config.yaml
d_model: 512
head_dim: 128
d_mlp: 1536
vocab_size: 20898
activation: "squared_relu"
init_std_up: 0.0255
beta2: 0.95
final_lr_fraction: 0.1
seq_len: 768
train_tokens: 1281000000
steps: 4887
MLP neurons of a small language model. Each row is named by its layer, matrix (up: input weights; down: output weights) and neuron, and shows model dimensions 160-255. Each number is 500 + 50 x the weight over its row's rms, rounded and kept within 0 to 999. Numbers have three digits each.
After each neuron's rows, "fires on" lists the tokens most often at its 100 highest values on Wikipedia text that the model never trained on.

L4.up426:365527521605508441568502474580482479563516438488559532513499544548455497534568434435447538500647426517471440479577428529530591560511555536517520565574458522597541512512507504504461437530500575509430372502495570534504517442522467525450409508477504468476573484415460547524459490535511461473
L4.down426:505432550422542563495515472524437519451538487493431459443495531425570575533525553549517528526459528583495479512497516384523553493466557426489507538490496505461466537522547512486465558521484559553498517474414430499457533509493540439509441553501417549491584459536406510485469433503423517566
fires on: " as", " be", " with", " of", ","

L7.up221:504441433464494424541476512573508477602538443520564517490506451542555512460470463527505491418498469464468505512543465525527500578476408503425456484437435491522521538464505488534460425507427456435439352459487584530501431402458480577521424481539522474503475503579446518492540583430509436485
L7.down221:444493526502486450525479495547464507483473572424513504494444506492502499518504510546515488420461480537508512534511605574476476541501609456424489560543441433522537493512516410487543598464481508464579533533360464542525397488457531473395414452407449470482462455494510480473568501443566495503
fires on: " a", " the", " by", " of", " large", "'s"

L7.up646:464590466499554459561595401471578490484429592461518461470475526467468447477551496424529487489465440477492564566468614522489533429481450517438495414445512442547443588500527542514464630482528467532577487458547480495541470532400519467561441475565431510560442503547510420494444473407528506439
L7.down646:443430572459478590518494499431494557513539475429556510486471447424467513510363429569455546573574528495493576497476449480485421556451567478510575590501551517559458453542554379535587484530528487493539482557505481474465534538501458491501503608549516459508539551454451568525486522466487500494
fires on: " |", " m", " w", ":", "|", " three"

L4.up1143:531455515419498474550485474486473433515490425471566476599471527489524522467613556415473556470425528501509474519500505402540547608520576532479479453543559544526455451523406598488493487502548605491564410527545541459482473468583567423524524495501537478437528511378433409580406526527502569435
L4.down1143:547554504493541464490498579437553510453582432572502465435505459556566561528497459495491477453501448468550562529526498500482466478430462439656523573430441492553497520557544525504433492539484463563500518523543546489473485473520515512506516488510503525431421495491496495448503441548526433494
fires on: ",", " |", ";", " p", " The"

L6.up341:510581463508421505486498477473538501498448430475527578491488529465611559424587421522510509520564529435513532494468577512462492557420484545589434420491490434532457514483518558411495471446510528517513500562514378383516479578522485420526392485520453509558461584473517556535446512493501552571
L6.down341:469444520493485523493523544456460480462512549507497437558496482384529502505446548540517411507625492573514501487438440538506550518455508519563490451555442537518415506609503557528514601559520495493588460510494585536569477439430564413471479580414448604498563549442410557480453589470532441515
fires on: " |", "AR", "\n", " m"

L7.up947:487423469606593506475525546446427450511525508544497475519470447508563478541504511449514429546444394621420546383582524475464510531489404518476535452602565467469425514501498511447513509529526536406501469553471430451491514504544561503542509506447540527450522555472539536530468475501466509459
L7.down947:558507416532530544473500420472484504526551533559455488546503562531529460619531571566577474478547548505562463457450455496542566578444479541499481480428425567520535532578501489534418439545489488472520514487500373477460419528513508422525575567453451476519496463608522473520495471508519611517
fires on: " B", " V", " G", " K", " P", " L"

L7.up1203:551518513489480464491538502665518523460545658492533464537506574493505612455509468490602436524478510450483613440599507585409502424542485391492469436545456567504494467448312546500526537466521547520547470439485433589459555546548498407476441549534496474453581508445385406529502496573520519514
L7.down1203:502479525573451475522570468524498494565602548473513462517468480533524492489518459535482556515451537565557503433493573532410545514462630658571463413489610532448460507495485484450479508480546513442509360479445465492546528533511406484505528474422511544499521493498472450459586502559496510391
fires on: "\n", " |", "-", " E"

L4.up1215:504490532557600435462530506520507427417507570556485557492470565534519460423489465476534509415551470441475435466490441492401477436501506548522556483472568551484504528406496587508438479488506482507476433567460571501504499462527457507482422477548463516507464524450484455584453511438534550432
L4.down1215:524534416404422519436510527602488479542523549468456457527485563493511464455487453504502534556518410438540525479544548530410497501514549520518441473455540440494540493384572499504493452492490617557535566457520483604514477454556427524539524477474497498461520433567569514445537498517612438561
fires on: " was", " been", " were", " of", " album"

L7.up1333:491467496468505383619454505505549536461602586465469523532445458534477528436504377499466520490380503565449465466511468531578504565544505586382492488494375499531483488520602506488517534464479491588455470528476586497578409535521525559506439405422473457475451571583520500518542443506441520446
L7.down1333:507430406596617494392536499525517411584496563583475470478503427531541445418461438526460507562593468494530450530480506540496442477551534600503511484594498503450478481478463522481460465591507498459455473447446486493654556418528531479577505469408497530574516585406503491505566494510631388515
fires on: " the", "'s"

L7.up565:534492548503511451594367466473524531582526495536537471556679479499542491495515580501532491437576408554543408617520524537538519534566460495395567526471416489508474523540477530512483540413529494419466488456526558453456384461437518378461434508478537450441494389499574536504425474504443545460
L7.down565:448534420512459426651446444468473546485444514401492484475457530547475495453507482474448435525527464478517546425475493551476478633510513508478565550630515459435454585463501522535489437501493538491533484458473411612461520497516588507576544451479532571462403554512535428454577597514524557592
fires on: " is", " are", " also", ","

L4.up337:505507541513455429688424533452511481529574489444512464534469537443511537510467507501473533449539488467445547445583521495546498543546522397481536553530427474589476474447384556463561531500498542602452476548496549504502472428615475552543454516402457527463468538547401494528487489505501490507
L4.down337:535517429480465455526557371493493410446487566549558486460537467580487532521546475451539483511456451475485502518566439599483605541503484519552471518532460460472506504621528436533474440487448513509515454431423427388601573586503465348487539563518524453503546467464545496575581566537551513566
fires on: "–", " a", " the", " his", " The"

L4.up249:503498474479476406591523393591425502594504472531545451519502505520498536448491510522497498438551549544486529523468538600468538475507408507410532496599433527468478473483471555494579595519431619458466523482486551559467455495475609532550493455516525433431557507515589481514401524532540569491
L4.down249:464486435449492459424498509504455432517476458495485500587463485458487486535525480485460471612478478641563504508531483477568451564460476527534445524483502451445577469575450509502463505522432525547453516577562523519553504551528566475461518510534483519467473530498610431568440522543515578495
fires on: "\n", "The", " the", "\""

L6.up873:461533547421515552521511400530537490468560524477536472510504516521468555506419504431511576475448465587471516471485505469489542514505528524475437533659503398477480518538555412428499537513499526603369451516501501443495397600533538444551511483546573424448496514504448457540506534515490474473
L6.down873:429476537591497442385530534525536437495447486417525419459545540533515401495461631506482453510575587499516446592505503610539535543483514521495524510471485511541505558492535509504490475501505424533465575480415468527612476483576524403454558499455545530548458552471566497633500439456573477575
fires on: "s", " the", " la", "\n", "'s"

L6.up929:439562464441471533570567529491549545543526491491475530599471492547562521469469535319471455430534547472503407555479535504518394481563537448534534364462509492558384530473430573459423598526425570494518461536467514574521524500580462489553519520586476529526506560474486513517550579474481465495
L6.down929:520533509440491540550461506552336522577455618572488539542510470509505466375417532532402586551541435469464563478564568396447609546546512495444487470524463521489447511470426521417567416582495466511447486441459554562507479545508548535486426502544528510481443476529542524482566512441430531518
fires on: " a", " \"", ":", " an", " St", " |"

L6.up852:365560496491513520555508525501477521438520510575506498490489655474493509496517552438441493407513481579536486455480602556554483488496490475501492485450464447541553495523526472434548514449439424475549409500512495507496464493580465473482542474536410536458540511621437517472536520518566473406
L6.down852:488538518515517512517479492431592507509487532571534571479515509461490502432548457499592559512493448521488473504508484424611500446492553451505477530435493473551596388486491479500467416458499499477446565497519547497436591361489534548421510553358532463593463474511426504470462527475503579530
fires on: " in", " |", ","

L7.up519:524550473492474506476532513462518449564576515538502474548480540476566554567513513510459353429443532515633541472503489525468579368485563445424457409490532360445432569480417490498529491487466496510495434596516544562599441366520519472466475482499483439426470433518499493594504541565510549457
L7.down519:449422529522523489505576522501489511469491485411558445535503553428430566502536553428398526469509393550491586469429412538525394616574495502556516391466540584549464583596504560460451414437530521513503463400456515508497528568487542462490568450496572436496480436579476487572574512445492604413
fires on: "-", ".", "/"

L6.up1363:486432481546494527522489460488549449583507578544528443466507521467515543530599539417431527502510410575512513522584515435463439501544505492586484393564543398580446478513424511459545499475488466594523465453599530458558547474562464516476382480557469521472385494532538487658562550421541547537
L6.down1363:538497496530542512433507495498516405521596512515475544463503527557538538473464467460606525365464544494493507433472423657583576530425494536444533563490541438460474497495547523476445506421559558529481459473481473510482501531507489540513425630437532480584552566475512494557477499508468464345
fires on: ".", "-", "|", " (", ":", "==="

L4.up1303:329552515517449516470555508513552466551513524459508500540538488594563505475428555435450480543581446473560391534426469607465483587565539479459497507524563483492539506493466489492447491476545511587483541521515566526513493498542562593525425441576500480548541488570462455631511602462445558497
L4.down1303:502389537446464504599537490424421459510447568434431404533492481495547551555392553547599433497544615523476458599448517498543502482492587571522487554526430522459536451461507545421544512393580491486446612527571399495454503387553554515466461447460454552534510586521547520452588477463516565565
fires on: " (", "—"

L7.up1136:502529578546544541454519545555543533487597475535541527638461587583554485502442501480485513508478430577518467400536588479397481459500465489434428498529500532574459459506454546440555520536458483536541546517497597459524544409511466488525521462552459561516562395424492535514455578470501451499
L7.down1136:491444614503490427567470525506529545576585440450412517463525545599555495430531486549447535519518466513575495527415458348584399538474453415438471485456411348543499476566510448422578588518425479466462537533499469514541544449429462472449453479534534509557457467563548530488521482536457425515
fires on: "-", " in", ")", " was", " ("

L7.up1390:530534511513519489620455463540482450558493526510623537442556492535498501484496500500393496532480491418506510514454442502448553574537585567599444478490522530506444492564435500560452509370459443447501472531543373431493570519501484485493563523526579492507421609473452416516527496523460487453
L7.down1390:523473509498449469482473597456507462453548592567503516450530458347543518532562495524480566476571476570488490513592531571512543464539543420440547409466452462475508487633507455532530549499465452450560538510544525489500516484474490558568431559520515466502522497470491531427458579391469478503
fires on: " |", "|", "\n", "==="

L7.up1025:568496500547519595490488516614490407488468515612518510575457571567484487464444556465496561472467429524487531476518665390446458458458497538499406531506510475653502488464468590554458492579557513526552389505504501443465494440461570491504462558548506505439453522512476477580492453532468472478
L7.down1025:576472487548499551456477540461473510459585387475500539578461491639461451496446492534527500583495433396491567464519392564552493518531500445540422512479458492467396445543547525473424506575508431502515559506542501531512451538560504533482508509413566545527397550507507574454527440560474517485
fires on: " |", ":", " –", ","

L6.up1137:480540505585547473554411413536462368498559517563587477502467530521477506501428458448526485491537468519516496472512581448501459483507482474544501459503384470425396561481428541547429557537523535478454498475491501498489463447516565537523494410576488503517475475521461640499574510459546424543
L6.down1137:557561477427459510465479529602468527506457437488471477478428507505566551416417497472553530517427505528503522576495421475470566489438460500441497610490485586573522549472505474487474482540517618454500495543534549434560559477532519589491540408516525510491581519509449481601461575576503544496
fires on: " (", "\n", ",", " and"

L7.up1421:530513512546590460569628451492504424474483502528519537563534536557508507522461584511455525461512424497479462473589516560491388481469439342537524453494499392530480524473539442557444440461382522562493487513573491473528457573496504570504447534561477495461511468512474506543424470511402552499
L7.down1421:511578561500538472559613481481491463451596639511522546522383486414539427533474472469425461513542526469463522520498485443457601491428573463536531417455507462446345494513492476547513478565517460442447556517411543527458467560459549516513465606431535465574485522477542544472513518495459478569
fires on: " Al", "-", " al", " El", "."

L6.up1293:574519489574425494518381497458511540500487471427452431552585454496540541499422450518551507449547457601482463526518546546526509562526489526456594490500537473604484460423444415516437540503471530528548478594450564457501447493507526534439467474533462509498462402487526568472523461573401555613
L6.down1293:535449519377448518491526515457467461459519426482522420485540454423518514579533596532548496547507390545600441437465485554535484482447491437506414551558468478544434559441521510475492564573530471417605459518501394515422551517555554509444478499524500461523441563504536462532478498600506528437
fires on: " be", " are", " is", " |", " also", ")"

L7.up990:496530522464482471584481477553511480487500424557547514457440495557522444455490480483445498475538388524511563456537468560554488555526568536491601490475443521527513537489513459446463490490552556520406421446467533470475406497496482531461470500485454447494522466563512542523557586535606483519
L7.down990:565509486407490536492469535464543472505509522469520558491478477465463512430516623499467471507543436507549612519560485483518597480527629462505496506422532465516561485570561594509561458530383582566482586518439526498423479542498470561432485533422473488485410457494496522333419452509553574495
fires on: " of", " the", ",", "'s", "th"

L4.up1083:435455468442451513516479504508444437516592562486462539552454487628507505495564486517445541474507430536416403473482519556438394473545503565470516504514489479501455449502544568517499531451542537517544520517488540537520500457517577513505515532461457510443552531549500582583493559401518544552
L4.down1083:574520555485459487628440521451468459445510500535525585550497464495524518533482553508595487581539533457462576420512540551429591509501568407503502468565350444491484559450526446496479473554447456517491462496576516535513500477557402543488432484526489486558561550394489514430507411444383508548
fires on: "-", " 0", "\n", " (", "0", " born"

L4.up392:467550505452530539564498505494467475556511480454527447551463593505545542502426415466452509410488502601543551547571500466525501499470495542449601482637481528516467539575519557425529511505511569591537406542538530594516469515424551539491573395460448487408503514528533515532381511504445468457
L4.down392:452498503540462508493488507437500544566527549489469485467484488474510562501385465487498498491424517438434583548520527597447503483453520492457551473470544523474395399477528555488528534563549482448468399509452472587485517561471470548546484534556600468527482531490421505475431493472428491555
fires on: " and", "-", " or", " of", "S"

L7.up459:572467444604531535537463353500544476540520538509503558456506576404555552458481446512560443529443482434498497472515511497449482530547458500623507434483526464510472497410516437428438467543532450542474454467465484415592481383536489421449472460531428449460438471490510513595451414465434529492
L7.down459:528537493465483562509559595460482550488477567510619503554486430463495461528584488460500540594473492462504508504514482463532467580419426403413417501423420558463508442518495516506464527540471496424524482505530442481514452501484495425539459468510519533434535488451517458501481485485442537395
fires on: ",", " m", " to", " games", " assists", " improved"

L7.up785:485403478489477466530441469543427547536610474565508621539442547562534478465505538479434549535438440503446416469564524518489446532395468365437532416487459555541352507550589596516534550443536519504389458603489562519520394467505476524487518399465524524522587531526451460417504449509508515435
L7.down785:485532463449610477429497523538561442572526557546565535511505547515585507441466451524511453594503504404473461501469433559576467495545445480466542556495515562557509567537508589456537470431508453498418517630448514543627475458540462490540528470560410528508458499454470512537494444564486545542
fires on: "N", " the", " N", " re", "v"

L6.up1217:474568470565490559505483520464492508485515516504557508516493472532498510388403392567513507466525555454615538512428437575470491608483421507462490576533410552521518491527524530541493472576506456502473443497477564527499408481482521570517415494620524454502534532456506523568455600500450525481
L6.down1217:484447425480529347545623496465504489485485469467527500441513489431512516584400467550514508480461458446509473516443460456450551532477532509569510528523497482529543475432581499507490458517498412479570502553570491440464513451569484476509482542443491562494471564462407392527518550513458531587
fires on: " (", ","

L4.up1370:459475441451473444521540567508448529489537419496483527551500445479571477339423511377432455451519380377446405509515533508542518509553533449500500480496506515534489534478465534523394546449470561600479618634597558462489467488563479436594465495522506463506513534541564560576404497543413464453
L4.down1370:534508492399473459451536579526592509396414561494438529494489561495498543476569431502418566432433541512611559552560510482512437538534386448457364486503494530492503466418480483479485590513600448555527546441517410634604485537476500545530427473577518565480444465498471446471464529468547472462
fires on: "l", " as", " name", " an", ":", "d"

L7.up856:531525357530436477543514462552515531538471507479461445514463472566581537556452547432445517519582442469571459499477498457505480496567403553524549520515432578526510540443407526449456421626510543450458382499499549504501563546529521491465546579544463469538471433558458512525496509538462573489
L7.down856:473511513514499527562562549466412366511499505449538410429501511532487394495484484455450632421483474573485573444464528662413487550552472497501521533487420500595500572454507537510553524509483394452483490476516545575516571533545501573453471534524518449511530549589467456515554524522394471394
fires on: " as", " not", " As", " were", " are", " be"

L4.up1348:510482506417534481538549503472488576468577567598520521575531656561469521434482501475502552430485522624527493416526543549485454535594427444540538518469479508500454512493478500514490531433442389529475436494650576529480471455501519531494363444532520494508537450506484535597459562583507549438
L4.down1348:467476497536441424521498579462573464480468476452456523523494450602503519538507526399517489498491555529488532581514417514508526529518607428443536502467582487634459545494434480407502471605525474502465461480485488444496529452399478496522416526505510515569435411570464529402502458559447522521
fires on: ",", ")", " is", " |", "),", " in"

L6.up257:466497546430496498491446502508525436461528549517562525533518521557592604417479494457514557562525528534494454446455517491494520466460544533434502405583553472497474543497488481512531517470413518520525446480515648461471522469486613502568442431526567383390555576504424491516499512571539401419
L6.down257:535510391494481542388489472537567547589502553453533560525547547493519617471513502543515419528429527518435502451479585617417493456468442412462526433481523499444460444583534493539539509531483549502582489564541533512414540507526536587592596524417461484410513500473550495512505458514419590531
fires on: " and", " or", " but", " so", "/", "."

L7.up102:555519500431491437492476501528541435549556500470511489506494513447488476515519642529470511472518532471523458573470493495476632556502428608397614548488538484495463450523432606403458507458492625511568426637497459527511475499490479398505470469467545452508453458447410568525477479634484485402
L7.down102:499417558549526446522471530499473580464512490460611486476521454507515560476542422563554619462490449467592508505541520488509498438497491472541464468421454476575517428498482497516527438467455498499581609494465429494518512527446556500488482488495519451523380501536560510402511512474445553584
fires on: " \"", "\"", "\n", " |"

L4.up528:444564454456551492591575479484539393555464497505507421554490516567555527444544510474394493396453497515490415563466451579560509517539557589515485571585480609553390583584423585463564463514505494523435432524489560513514464537546585504501551487565478424515448624461567500483502517493435483433
L4.down528:525504537530571476528518506469557449522475434590527480456545533574536530500458499508539499595442524464524495506487499500536548539492529514451468474494503459520493535605529522556495438513417539469561426452527461442501568507513445477627497464619515535423498499507543512587553503454420538515
fires on: ";", " The", "The", " A", "'s"

L7.up434:425512440433428517462487508545502483498555570457498583509358492523513476443474479442564529489469505528480572531520574545479507466506460509459493509541436432579542495614560398430533503482493538472470395504555509506491457448475522511537427356498389485455609508599421508531442508475515541440
L7.down434:471452490526428537434443490468460508561515468539562456516416471511551475435595478490519599537491481524434551436506527470517531506531490604537470503527489453493486566518581484503490532546471550492506488530577601549459477518503504560489394531441493473522513511499479384412488467580529533500
fires on: " |", "|", " ", " and", ":", ","

L6.up896:434503505495407560545480455501478394562504580539567515550468450559504495438482489392542499515560424518454524525416560493470504444556409566492552624436485554502410466480438468521518411423477531490515500493563535572575445610460590559594578457505486364606522558449500548516485477437506523520
L6.down896:461468444470618536517422465577563482431477537522541525486501476432505527483429575441547423537474489475504520563508524499502447522448522500441482519500476451428520534575518529495546586498441462536517433570519470385483592498546418353545575546541513488487538484451476466576521563497470533564
fires on: "\n", " the", " \"", " |", " not", "'s"

L7.up1416:483505505473532492471516411451473455493440498567555515499512607528612457490422566426475523444488524525483521458477495450595473507562517524485588500408545525502514499543453458443515513484493446519529429614525553397507458478585555456444535494478493433492453483555434513449486552539524524501
L7.down1416:488506489558494451523481496522561465454444527518550533587554504493600512400538452498477585548434410540481453486501453534552483432540587439474536531444513430560504484488579449505543541408480495512500496544486522514478497399490580466560537602327537488547470514504420552439497575524504549462
fires on: " |", ",", " and", " in"

L6.up842:466443536418477478579470447478478472553504527496523514477532556516529471420507482488496410478600510508559489424361567478520480491641331512586468421507463467653558572543414449505568503444548463561496542480535524512561498549572563431474389441590470437535434527436549508633439516485464530445
L6.down842:451442449489457454536477516521546447532494489594541510511460497492564497580510496533485486505436507500504475516531483529535498488413514513530568533490456538537462386533521480538548531411527516515454423444475548472528519507452574468545471611524577530440516475516516568455518532531515499521
fires on: " .", "-", " as", "X", " air", " ("

L6.up1095:537477429555469526556434451417540528501577437511460573549506472494565570456571489492495416516518498557484496473486495524518520488532473449447508409537421418527397541369537494546477455517503535506293474511501522508498543402526469546562563411617428455519518414459592534494524497511452586480
L6.down1095:505549473511449487447541381453521477517535455501612486506508455497453520501588544434553478525469535447494615525383437494424535570509463489565473404613571463413442613508557458448394510530543564538533395450558511481675418534518520466539413521512485461464554447430425527447509586505472495463
fires on: " \"", "-", "\n ", "\"", " the", " '"

L6.up497:511411484391544504584541474576455520573565463487566475497472593418470483511415510382516593530482482530490511528503578479542393483482536445411526468483524541470439485457411583449505362456553444521477503523543553501481460377670592505466548486490538514497455531510409508534543475588424523496
L6.down497:574481503500597494483378502414563439556563406444483581571483529474528440499399565553575481535466467512523508503520533513541506471530455566477423496508483457485459500567533499578394597509418439515453482545467467457573505489487460517535527586422482427453619505461495469563476520540492439451
fires on: ",", "\n", " |", ";"

L7.up652:428437448504508421558496477506453471429512504602532562507581540533507599535506510407406473486465534552569517455526570510581467481510503446526507484462502549572434522582448544412541552495450432473427491489518451528537518424537481503495444534491500530516514489528428475490466499532560562472
L7.down652:430530478503512522527478523539491444469472452502537533606581497399514519378551434482531508457513528483498550464531506538476519472467505524438528445404569558530457467486439554484515517457460494519526540508428550479514453555419485487560504513462548495603482447526420475417543550484441511391
fires on: " in", ",", " |", ";"

L7.up1526:483486434553570503475562501462487497457427491529552421580446485533469491525382496437512509481529502392542493516465523524489555677572506546526620444529497543436515452536472646511452459446526465477535538495499604589501468538615605488572484506540515558508564506527484483502494535390505584452
L7.down1526:584448480506428504402510599438493476565500513476552466487498452550493416493463554529520442566502549569512471568453499483528553492561462469544561533421482542477446558379569437483609474509493447472502535497440467533544449438529502580521406396499479491535492490492535487532474540515536486615
fires on: ",", "-", " (", " |"

L4.up805:449496532443534428548495526521576507501518499566560551525517580528492488505471497494552465491531526462516489479489495507475437473533514521579518470554445572497498468456489509471534569490516490537555389537531457433521507531628492589475498532488431513391484548503499535561586494469436466493
L4.down805:556563572602520463505563379456449519417574554531496552492522503512564534366499423487465466512487517514570425619537473498588597496484555580542512482450532454462566371547481469488464429428476579477492522547548517476437472511513449430489572527515376512436551460455474478513551513562531577569
fires on: "-", "–", " his", " His"

L6.up1522:493511395440509539639495390463463490454539539561512517528511541534451422529518473491564474500450496448443498481477579452566543527477426535529446454438459441514514506509535443397467470507429494492554449514471588470504555468491494512558497458461419491515458527579462497482340479499514492472
L6.down1522:453517555512513482561520487530512506551476459524536450466496415360453474532528523503522483472477531473485518511442619542481449363473424516526492459463439478457459376499522521579393506548582497456448508542475479547518409571537549594436518542538456528540459535477475422403553499538498453426
fires on: " to", " of", ",", " with", " by", " and"

L6.up329:472533432527429471520486526442484446493480422451500535455515506579520507438459412500484489379473488521474499420645569553547442604585503507549549513466481481627439432436407581532494487519518526472458477570512519491508534377546577553512447471514451413522500438581546538500534548385528511527
L6.down329:532487469484548513604463504521473509556587552575536439457469548546488498426573592514489550599423492477532507524482501508552609504526503608560470423487481525414469515476508525533449446535451492554516465379439429457571455484533524521543598542481532559449575496471456533495569439580480592518
fires on: " to", " of", " the", " by", " \"", " a"

L6.up1359:473542449512480544552482485451502422458566508456522526532526647540598477451448514468434516485654477433585473534447518441579570565517409502524534452486572460516594469511496549499571480483486515520561499564475565495470498507583516499541538507454564438484592499461409538471534553574511551461
L6.down1359:565508444464400463477555524492430443452479511419504473408496534521599421493449494559562544435532510517439528546496576523486522554536433439591516501434522565521553458496506506536566454437637621485512538527480511567506542404548469514550478467492483461409483511463530434417537514516385532488
fires on: " |", "\n", "."

L7.up745:437407478546445463575472398565522514487494608503485642456491534509451485484510506457538497433430498488481526375539574464447523538554447485472476458527435490514512537427439557463416465475586512517415501489469578521538487477592539569425425441581458469531483584509505492490589514522581469491
L7.down745:546467515582443493484565554547563538573529568466503528437501540544516571433470445593474552426395444584588527496531595539509481570566533575523543562541539455525500571478504540541419463492516579426539513501422493474554574515568506487466390425375427439483458658507515544474543575479639475571
fires on: "\n", " the"

L7.up1153:475434491442562476545517505511445510468509576561464528538499539529572475478388445479393519477525448477483480571511557441530532472558516510403537525510532569529562441416571548550493430472551536517376552548494539590462487443529436479559487438515505474443514479529379473546479484488570553466
L7.down1153:435464545492473472572472436514543433578446499499520472540493491511525521517494462423514471417484476484603535432539551617530505549505567493557534544448474481540445520469497551425485579538465415489435431552527519458434518508420526427563471507520475464503502441511510629481555507416519548520
fires on: ",", " |", " –", " -"

L6.up1125:520471496585474440488435424633512521444583620493516496547517562494425576477480519437451568405545457526492445501493579469473493500499507523478438477456567533541479487451518481456447491530535542515440453494443522449550467528546494520506423537593506431398488504465547433479436511504470497499
L6.down1125:486466582481440479508496502467542499384496534532472463505500508525613493619370528476567508544427461467496435351462524585582536497487594407582503400480544525554546534423523483441506486550513518465468436507543424563502517467501558463560543503507451462531444583384619465410510469439423434439
fires on: " is", " was", " Is", " are"

L6.up509:498497524570530491585514484491605516499486496536471566470424486478530481447470598502438483446522533504499480531498593604478540435544454517452456538482483495513504460511462571377475518532520513586414442572434544560479533565569538519527506477496489507500542502420488505462389494473431498455
L6.down509:472428478595470588534478566537558462494459386498530510484496498523511536477472470494519579499541498532528536519509483602532430395479585567523445449453474511391425444508499569557565644465529561503520511551412529555494512497502471514491550534548507522464440448539496401483502411471523500530
fires on: " |", "d", " a", ":", "\n"

L6.up1151:443445498565458450513506474564479421583509499528503460531550552591471511386423450502430530433579476455456412478494582470444508510614508531467542456392481565484478500439407411484505486445559448519439463502554450563533515465479624544507396578480501521538418521535484591540481513451505528501
L6.down1151:488508478463442514478415492481588547463476447492453527507553445504502549536489507521534431515459514417477483528462412580636398471431463490421475568506484547511526615450582427506505503516458469596489546585480519494522464520396453480553562489477548471500459451480461465468514503438497506533
fires on: ",", " |", " the"

L6.up1531:468462506593481507562512513454554573523599576416469521501548504481540501483484534494483478435422554442448474499455477519478405474493464565458472505480476483484530498461522469456470534419566462555414469508392544539566533591541499487420504497455385470603458600531448453482493461579472543481
L6.down1531:522538503482491427429445445484510470473461510526530477473567458489476578478435551495482468487467509484477506553445381527557571476524511539500465536524473517535404572464536572505456517523427554533604470497534459471576525412441395398536433556499496560546488489469533499486618480569562490517
fires on: " a", " the", " an", " of", " their", " ("

L7.up209:421453540519518497563535480524475529536531614489577548546470537470545477491433538388394507503546504612449565504634479472584549568491475467463610539493459600514507460475518537460552495544520535496371516483453529536476391439504440524569479493520512473445514476527514498514531507595442536440
L7.down209:567490487577526491490459503510521498541482431535461485477548485490553500626416465562511554525416459521476483436490554582476545580439479515520572478480494504378525464492470539515559588555516479508418435537489521598516435603525478471454415462553488489520495469473481564576595563518534534478
fires on: " (", " |", ","

L6.up813:455540482587550448516542457486520471429517612517508548479489605490508532525527638424498419389485426535547503541502628557552459432510499436494568550514560425424442512446489511493546623506429508498467423554508573506511504554505583501583459534474439516452587502476505457586470465583453577508
L6.down813:521494465495480583489503480429518404424475457506593462473532412421484429534460492547440552476493546449453467478512466512459501456396466516532568499490518503557485513491482494521541476545484641414496583524553528542534475469542514559492494528420481419519484499561532486469529440558489489479
fires on: " al", " Mac", "-", " a", " el"

L7.up581:515595457414457406511428466593505463496540521531537502461470499522563565532552522559421559546502441524445435506565430572469523535487478573442626515514461506507451471473471563432488406506520559515486419458533498504545551587467566510504403529509520524536569488524511521450480598567489469467
L7.down581:479534434534490596446524497550523445528485540534526465568467622530553527443463418510489481487472470519449502520527529613533537434440571512375479482538458508470446483567504525473499501524534477562565559494524459452424482598524535502504498442446492479460432469518392509467595428528469454601
fires on: "\n", "|", " |", " ("